config.toml
qk_norm = false
init_std_qkv = 0.0185
decay_shape = "sqrt"
batch_tokens = 32768
seq_len = 1024
MLP neurons of a small language model. Each row is named by its layer, matrix (up: input weights) and neuron, and shows model dimensions 16-271. Each number is 128 + 32 x the weight over its row's rms, rounded and kept within 0 to 255. Numbers have three digits each.
Before each neuron's rows, "fires in" lists the words (lower case) most often at its 100 highest values on Wikipedia text that the model never trained on; "fires on" lists the tokens most often at its 100 highest values on Wikipedia text that the model never trained on. A number after a token or word is its count.

fires in: "third" 12, "and" 12, "second" 10, "education" 6, "service" 5, "2012" 5
fires on: " second" 13, " third" 12, " and" 12, "ation" 11, "th" 6, " education" 6
L6.up1143:094100168151090169144149074102076143107205075122093157163096076123104134159126142095203152131087183119156081088133154142088154070169134125133084140120127171142098141122145091122123155112076181105070116158118104108090147116088118057112152210110101113165204133060127123134081143101143129153194125075119134179112209151123126151142122186157138112120113125147109127095143185141090131130084165139109138126118144099151133159149134122182168105100159131166137121102099127166085163113148108095092102143147082166101107142148122134131157135118179152140107099112131100101118103191149122123179172096164161149185081132118130129098091105098108151071118111175102146140144130110128212109126131141079110107075115079109135108124154188114134105155074106165209128193124140100077078107131101

fires in: "speed" 17, "much" 11, "thompson" 7, "of" 7, "algeria" 4, "early" 4
fires on: "e" 32, " much" 11, "o" 9, " of" 7, "ong" 6
L5.up1201:120139130130087129095081126123154167204096066105083151097140086114142106087158070172116118139095132124113130170172109125133128128152067072133080159034133128081039111060124115088170126117118179095132116156135116126187123132121151101161138173186110107131138147039136132113114132102132196103141148094102112092151100169112144074145128144136073135171122125155109132090087124166045173180125109170125136118178139173171109106105069112146117172115097157119149099114085141165138144188200097083092166110152098120123137089107104086155110172108093067132143116162087176144152103060126128129122155097198056113123116103118158141127065100150125224107160079091086091133139155151129110035119189125149127096140136145177138154144119134162077146069095165144086191166144121095193140096140146

fires in: "that" 23, "about" 16, "inspired" 5, "on" 4, "following" 4, "in" 4
fires on: " that" 23, " about" 16, "ing" 9, "ted" 5, "ting" 5, "red" 5
L5.up1407:129096155135186107146135135167068124138115182148125134145139146144076126092075167111092108085137074133128166111147150070130145157176112102155097142141166118145127099171111073140127177092158092148102118153150182178109139126171096121130115105134182099151087122043150159089070124068173142097140161149143133089183138123182163181110071103128104189158059093153084081134099139082165099099080117146156148106151138114123102096169131129107182161155111188127095124099087175058142172123088184121141152148109101172143070078128123120117157111164150128142102155188086109134190190098094130117146094178105129142069132102083128155173113096171145165100149121099156081103130167179151137110093069130146177074109072141179053113155137132142122102150107124147122165151096170132099158090143145

fires in: "well" 12, "along" 11, "of" 9, "ajax" 7, "they" 7, "audio" 4
fires on: " well" 13, " along" 12, "y" 10, "x" 9, " of" 9, "o" 6
L8.up17:100100167117066147137082103121140101120122105132186161114181091085087110123088131144138166123126115182133101161116126139107162121157159105138179144062099045147134091142091081099140184119122141125132158125132130109208084067132130128156110155099109134138102179155172099172121090100131143105094064091209091202143157135077142144148116153155090141109072090176127052094051077135106053130147158137138176140137129181163162109158134107120101182121102112182114060128150137151127111066088134109090084074163181144158145142156145111154094135099133115108157133148126103119140168140119074099132186186132121132113115110125168121071109133131101178136142118153144088154156169103114134134122109165122098120136176153142146081123096098129108169160149128123091108183097157159140149136121119

fires in: "it" 36, "energy" 6, "renamed" 5, "revealed" 4, "enemy" 4
fires on: "en" 35, " It" 31, "n" 14, "ve" 6, "ten" 6, "t" 5
L5.up148:082125145066139112159121131125194133139161135198126164171109145152076128109129171124155115096117162205176148138197204099137109132096111103121091144098107125145030140159120060101119102068198122135089071149138159196144133128117114102128125166136123160120170121089137148148144123157099111112105145126110130148110104066106134100092122195094078149093159118151094138075113118162067112113105127129176153168149091104082109087133094161130137138102166136142155111100134125162175160113076129166057134166077085080174114106150142134120203125197134176160120125100107106171137101107115143177138157087122174116126151064103122092125091149096053130104138125098096123136113101112125164082059104106108112109105111112140150127133155143145062168229121134145156155103120153089115131167109118

fires in: "this" 33, "first" 10, "next" 7, "rat" 5, "second" 4
fires on: " this" 32, "t" 15, " first" 9, "d" 7, " Total" 4
L5.up235:121163079136189131109156099121150125167112137124068109113099119155099139122123131126100108081130061157139073152197117151136181123073177166126119129102137138171076146126137128116182156141068141067105179143141096184118116138087131110087150082098090160146136134154134134117066094179106131086134106080093143153120124124203107116110176129131123116124169108131089121136096138150167055150115222127112146190184059121181140075152121113136107160095115166115105156121110118136132109128098141124079185116093110088105104136080113110182184134115130135147071109140095123115157124126110117164101105099140142205128145093163128131124145144182098130117194151136099121045160083125120220153157145117106163126062118105145139081149146115139121121100109118109090127137115163099126186154085172

fires in: "more" 16, "third" 12, "second" 9, "next" 7, "two" 6
fires on: " more" 17, " third" 13, "t" 13, " second" 10, " two" 6
L8.up574:098125183157162150078162106123103104163162158178071157164094144105159121135078150152179100078121151102144130102104096153111110113124154041087155179144092089116100132074110152109118106125085180132132151112131089082141140115115181118151181160097170077110178146100123178128165121094154125130123160178141105120142152144123110114135134107128147136078163099166103115160120175113192090118173091105141165167130080130173080124127144112156141119108098127196100115096084155109099142141063066140124142105162069124176141070051125164145100108122165123085127158093088186113156137094144136164127107159161102072107088112147094115165171136112119136162161165129121060140120145143181101107105124195137181124133099160123104097121121140171109093120133070124122158155149171076104107081136129

fires in: "as" 22, "including" 13, "there" 11, "released" 8, "by" 6, "wodeyar" 6
fires on: " as" 22, " including" 13, "re" 12, "d" 10, " by" 6, "e" 6
L6.up1273:094105106136131108080143085122088102080138125189126140107124165131116154143139158134128150123176133164161121118071135081147190113111098134123133102091152140154168123148179106120157199147172151141122106090131130134085114129042106147086117121085120130140126174112101182130130092120163087113130175135106099125125083075133126121145164180135198130081125064148085183107142074160144151123145108126111079172136147065133098150141099185160113125169148133159136127155130113193154153113135134178143127114112068111113050133125110121193144143123181135099117140085166119140105106139104137140125087109078162183173116123132193098081117122124134131131170116167085114099125081152150171200090088113103105121142142134190133202124126142129103146155146111198078127107130173180133132137112139